{
  "n_layer": 15,
  "d_model": 448,
  "n_head": 7,
  "n_kv_head": 1,
  "head_dim": 64,
  "d_mlp": 1216,
  "vocab_size": 5665,
  "activation": "swiglu",
  "norm": "layernorm",
  "norm_place": "pre",
  "norm_eps": 1e-06,
  "positions": "rope",
  "rope_base": 10000.0,
  "rope_fraction": 1.0,
  "qk_norm": true,
  "attn_scale": 0.125,
  "bias": "none",
  "tie_embeddings": true,
  "parallel_block": false,
  "init": "normal",
  "init_std_qkv": 0.0259,
  "init_std_o": 0.0,
  "init_std_up": 0.0259,
  "init_std_down": 0.0,
  "optimizer": "muon_variant",
  "lr": 0.00277,
  "lr_mult_qkv": 0.5,
  "lr_mult_o": 1.5,
  "lr_mult_down": 1.5,
  "beta1": 0.9,
  "lr_head": 0.00447,
  "warmup_steps": 0,
  "schedule": "cos",
  "final_lr_fraction": 0.1,
  "batch_tokens": 65536,
  "seq_len": 1024,
  "doc_mask": true,
  "train_tokens": 885200000,
  "steps": 13508,
  "dataset": "wikipedia_en"
}
MLP neurons of a small language model. Each row is named by its layer, matrix (down: output weights) and neuron, and shows model dimensions 16-143. Each number is 128 + 24 x the weight over its row's rms, rounded and kept within 0 to 255. Numbers have three digits each. A neuron's up and down rows have the sign that makes its largest values positive.
A block is one neuron, or neurons of one layer that tend to fire together. After each block is what it responds to, as a language model described it from the Wikipedia text at the highest values.

L7.down428:137153120077123162089109137146165131173129116127110145105129135130108131101100126155105143115152146126149156122133159133124103129087114116123129138097106092156122153135122128092138152159109114127180138127150151185152108099148091130147106146132102115128103133162085139111108103110133085144085127096115108130144137121109160135138130056118096121155153148158097122140104133081114124148194
L7.down844:120133139129129079138090161132109116134107120113169125132134139160148146105125166113104178143154125176136144128160165140170139133122163138116067083131123124121111109133118119130150133130123146132133175139166157146127120094135139105122142143164164180121141160169145148138095114092115104111132126150150126166170119140140150145089154118105147110126160111109086128158160145138167123065104
L7.down872:128142170115134148120143129132071133106157095131128125122149185108131165160133118129114129111094140051163106124087098124141103151122105122069102109120116134161122122139135082129104124122157115166147105117131130123109175139103141127152119093087099155080146143148148163153136130143096080115104122117160112106108141107119146096176130095097132157153103130127136130137106121144138130083143
L7.down986:115115171134127119160139124120152134097126131156141122159160116156155101127135135125109108132118124123111118094149172121104134118132137123128136143184150087148091123120124090098155126108120115084089171189071123124152132105136111121100130119126134095132110132152153138117092070094157121143136120094145121108124129145115134132089082128116095121115166088104152125134107098154086142076091
Description: Word-initial " ex" beginning except, exceed, exile, exotic, exchange; more weakly, mid-word fragments (gyn-ec-ologists, trun-c-ated) and US/U.S. or years like 200.

L11.down70:176165116103112136167131122137095138135118141155131184115155146115165108145135100138137090128137147148104125118102156118150104102060117163113116153161109171116117150093142142119151126164101163135107151087101117121110120108133143165156125119127068175106122118074131131154097141124160139119169169169119148130168162147151084138108155153117118128160124118143145113116104139162156103127142
L11.down104:132107195145089107114135145150170137084136128156082109118117140148131073149124154115086134177147145132139131151127141148145147157140139116072128125115132128109160142115179093124109129124123086123169136124149121171121129122078131150083122124136090142133123125138105107170118143090121134109137080129126105094114113127102131131065138110106134107107143142137088164163112133125129092101117
L11.down161:141083152113086108115145087132153167142097094115135117140159101116162131158141111099123169133101149145073122133093132099137107121128098126100121134112151109105138117167122123136079123071139106111070095126094152149127083136117148165148138097101111116106158147137094121096091118106116123074146132145109163112148115141151147140168148145129131102104094146154078123108109144125112105132132
L11.down165:106069135103132125090131123161114146094129122139111100147170121118111111095139069173119082118097120127145142131128145122125092153125116163119137159155125124131125129107122136168113146127116144119153167144090170133168121118168120124123138091141080118107139127098122097129158136127122118109163124105120105108128153118099116114102126097170094110138157106132143130092085108191123144089145
L11.down185:152189129114113147106129096123139163116110101121104105173152157150092171154136113129148124154130144124134146131168143139135115109163116109165141121139170153122168141126128159161118155142163148089133144196161091135123142138120099111139118152174174128148126185118155120124138151149135099100116113137099093140138152109111093126170131125107137108125081133152119142140126185139119080100147
L11.down242:116150130087169078161149178157160164132154116166130126154170148113107108139129097135168151102123146101150126104124141147117141083111141168085116148141099158106149086120136122140130110109113118160139163138102133125133127139133130152115119142144117143102152148149164145165170141060088128129142165140141142147116149138148097168137074127103117121091161137152127126141094143135096128120119
L11.down270:137156096117115092160149133128084147160142144160160122116153116112132139112088116111113146104136161137123124117114102135119121091103121168132157164102096152117153150134128125119123140150146101143152089149150157155096140127075144123115100169156116104101105122154117132136140144120084153110086125103144164149129107113153126143109167065102099119151123126141129156112165075137111115139129
L11.down284:176106129076147146110176138079175132100136085107157106107153113134163101100089149139085118142161105097130112099120119126157120122110132113162096113119123099138147107142150173122130137141122136081096141117156148116111133130140129155156121110088110164089150164127181109125190105138174165099126131110108157130119155105117132103135131164109129113090128130111115159113139113111141182172140
L11.down604:142155142167150103164078105080101133143125092176098134127108144122131127088076135133143133132143155135138094135118136143099110129155121128126143133140159138123121159149174148117144141123133158138164095088140108166149132120142143156123132140135096141072127116063187110093081119163080110136138163124102142102116130134107116106122127148133154104134162104108157123128120135111150140144107
L11.down688:114139129130130102095133107134152145128129165126177153106089119101088105118137111128097149090109106087154135101086132163098183110147169114147111091125131186141075141127103134124156154167106138150117106087131093095148094139101135085118101166088140154161101127147170138111144145112123128149121089158142134145129126137108124095121127112114172163148102103138140165148143147153115145152116
L11.down701:178168159077159132109138153136154139100145103127116177131099163143110119155151119156129134106134110129150105120130145110111137102085125141108102128146108131117106081133130159101164138121096153162039111171116128149113149163132104103105174094121124145143133160140157130179093158128177133133113120127125131126147087138126119118157152126122135114123130134119143157137126149150160055109129
L11.down744:168122122117096130138119126090176134125073107082102081154122141141109130134101124155137150138130140144165123125119135132163118114132125122100128110158061120126148145142106115160066134098121086130119115130172118111123098107143176159099113154134134131138105125146115081129128106152131135117122106101151129127152103135131103096123171129132132141090136098136093070094126130134084099101136
L11.down879:134133119183118164151112103143138097159123107130154119121144117159142107167135184151121134116110141121099123057078138140199109118120125145168160155137112139180101115158152127156153101118126156156146109110095109142106149126140141155141149131126110136177106150145143134138159145147126142175125070152140128117088132149100113185149143106128127122162114134099149130145134127140117100140118
L11.down958:116082085128160140114147137105124118129135136170105141145130151125090113136135146137123107133132150090183151130155146150094129122137153137158121144105115111115119122137144118151126120147089135113139119110087133134141113090137092149144106103115143096161150135104097140156129124171120178148098132121158162201140144122151082112114127111090095088139105122101132150137128151131104125171107
L11.down974:153138106162109123127102157139063135104144142148130158103116110156092140172128100087129133143138131125130133110143154098130113116134126185162146149143099129119128154130108132125100134128099092140137142126131117140132125125156092155151090151137136140133146114121183117157126108110132172134119126164076109138134105128118104082123102155154135109139088111159079135132137106124130148098121
L11.down1047:131124138112110157134099147141160092113126152168106144138150106170136110071125132131155157114144118165139120164090149131126125103135095140151116156144121150088105094118084125106094104117136135152110157128114096150127106128145103120144151080089108126067132116145165140174120138123133148138202130099082106131116100135129092083147118142148153130130135094107152127126115135138134084109147
Description: Column-name cells in markdown table header rows, such as %, Votes, Candidate, Attendance, GA, or Gold, plus infobox field labels like Spouse(s).

L8.down494:133154138112130068154101105151138080132148063159143149116108164159118112134141083172103125126130102064126140161105140138159118142096141122108122109142149175118140088116144143129189121165134161132170123126131114139138073116154140115111159150152096143135135140144142139109136148129117121103121122131118151150122110137158144136096100133153119158115135116140114135115121159147087162143169
Description: Opening or second pieces of longer words split into tokens, such as ex in Exhibitions/exercise/execute, ed in pedestal/pedestrian, Per in Performing.

L11.down53:156129177139138140125130159125101161115148114106115146130159138158137125140110115121108150160133137128103126113126138112144143120117144127109142149119180117113106153147118144099162143105105048159126145114121119150140133119134119165139126133150159153157134144095149136130103164148106144126159102157110090151139129160146112179141133126111143087081118074127137135161078156123134112106166
L11.down94:137129127136134117141145118137075136191112073113100105093134128121141067096137105149150160141124129158130101131119151137126139130145082165137095125127127112127129114136145122153195111067096100104138127160097122157118128151140173093161158140119131074125089113171153145111074134157130121159107165141157097146109146076117125119136127139081089172132136138118132131143109131122158146094138
L11.down124:160157097167125127140117100115140096153103122146169118145109120135144151173147140100120153102117110107127152146149152198150122172125118106132119112106156182143151185141176119143139152124109105133096113143092111123094145124171171136161154110139103114161141120138128110147136156129124163092125108122104145120139096152106121134127096134094173105146091097132109176141072118131135141131106
L11.down166:132138130127128104158146142152154146089108133114157108112131084141130107158136162127139148150108110137141120123169114088149140151115145111143138103156136119076149102138128100123117100094125109107132100141123121145143119147115132152126121138158124097164148129130136084136103091168087101104163108133129149143149110131095156150147115143106094142126136097124090115097113088129122164110119
L11.down301:087162131116132126146124098106133108131112110147141141078089131120156102117146138091171167121177102137151154116162149119145105184125095172117199127121158126121124099115156133164085138083132118127168198146169117165116131120095143122132097104152181114113090161133130112067140089122110169124121144122119115182120135103172145119163129163109126143137129137116142127150118107141154105119102
L11.down382:140099159095126116163085121105115147153129147109127122151080119110167196112148137123139137106135157116133173113095133107114094120131147131122117132100101124114155126118123176127158167122137148140127136139138135138139120168146119137112105124121134133124123158106083128146117189122143102148133117149079163139102137144111145118087111114123126176161093146131100134099139112131160136128175
L11.down547:101144121115097170115100134106122132135174157085111158114126136155115143128143155096133168153105107083126123137144130145161119135146157139082131128162148135113129140119141201109110101144145135154116127120134140156127159134094136124152088124120135103155122123140116137112118118117155128120122136138093097165108121123131149149134086142116117169112146120135110116110130166134136172112180
L11.down578:104139131108148116205174152145160148147170146130124123145137118121081132100121117138167144113082116166091108172158151094125113126124119166121115099149134086121120111097138116153131136099140045177129122124138146146149162169121105111102134144117083123166111127150160162135142103152138169122113127154117092157166167152113145112126166115143167184113125086117139114142142131136154145112141
L11.down619:124149140095146103129139132126158159142138116087172154150130149146103124177099123147090111099102135121149137143127147144094110174125148153100131133119146122177149157151144106129112135144141138137109164112128138143148127130150133155153104144123106149147116145152142158115133152132145099136117081140161099131133133146126089100086097164148123109131108128086193156128138130160118152130130
L11.down637:106143123114113186138114126102144091136107153104091135138129120132115134139129131138150116144113171149146166149109125137113107135126102122106148148160091117133154161178128127133126057128137125110108113100109151102091123110137099189147163115172120113104126141200090100108161119131139146131145132149102190094117147114121126188121135104115125140152141145109186145140151135134123110148121
L11.down676:132107098130133117124169135127173138169139125157151111139087117123201170147138079141105135111141126136114130141146168143128074130100120165151159139141105097098118133105136092145148080150147130146140191121162133123122160110169124127113128096124142110109110139130110095074131118109145127170123146119140075174120126102115116148129125145153144122127096143122162096142122158127146148113168
L11.down727:169114133132118122145154087098124137082126105112112130152144125144150103149166099090150104107125149084129164132142151152172147139158104147110157066135119141109126132123116074125125171077088110111138139145146114131115098119139144138176113144130131166080065115144104188099169129122135141135137133142142111132125089099091131160144143124151134133130131121168120171126108136110127142161098
L11.down822:127145153126155099135118112104122130130150119154165113116152143120108112150163136130089142127106096046088096119140136132088126105157129204135182160161101154084148148157161099146161123101126074123101130133157094113129139125117121123114155053109145115114112119166135132112085104147107126175108114123103129136143142117122102138165145140111144176097149089161148111116136176110095107135169
L11.down900:157155133080123107106086132158124113129153134112146118132123134139138154148131130117154082143106090144145141156149106132140107149082149111134158144104134115141123136112166115111128092157137129092159123115097126172103099174119132177113182143125142118206168136126137109134118116135174123161143108144136119103133130128114101131145111148125087147122084111110144142121132098127131136147118
L11.down1026:095098136098123131143126102171122106116090138122119157146129151126158146157139141136118119157126132151140139173084157140154116133165150135150083083108106127143096155103153112145127096120173103137110151151116134127154093047114138120124142122142096132136122121152094137095083126132137128132129088163166111127147087123127140113138137110113147161116086105086168138182106144102128110074134
L11.down1055:157136132139128134148137124137143150094133154138126103158152138134152087116151142112160112151140079122111134164089143120113116171123111140173153123211166146154128088127152076132133096099114133121157133128096127094130106136115144156089102168158136142144142154105151183130141125153108100097111141149151129127145126098121077095082124106105133165144131148101132135146105118149107142122172
Description: First pieces of longer words split into several tokens, especially ex- (exercise, exchange, Exeter), plus initial letters of names (K, N, L).

L8.down201:122161141190160107133129125138128099165087131094103171087133186121143161090114122110134132118130155146116169109139138133096115125129121162107115123105102148085118095143128161169150106109092173092096107138101168155185103141132159106136152142123106158112110123130122123121161122098145162123097129095158134127119126119161144106114153105143097150110181141141125161149089119168150100124107
Description: Minute or second digits after a colon in clock times and durations, often in sports tables, e.g. 3:20, 1:47, 6:00; also "Time" headers, coordinate minutes, decimals.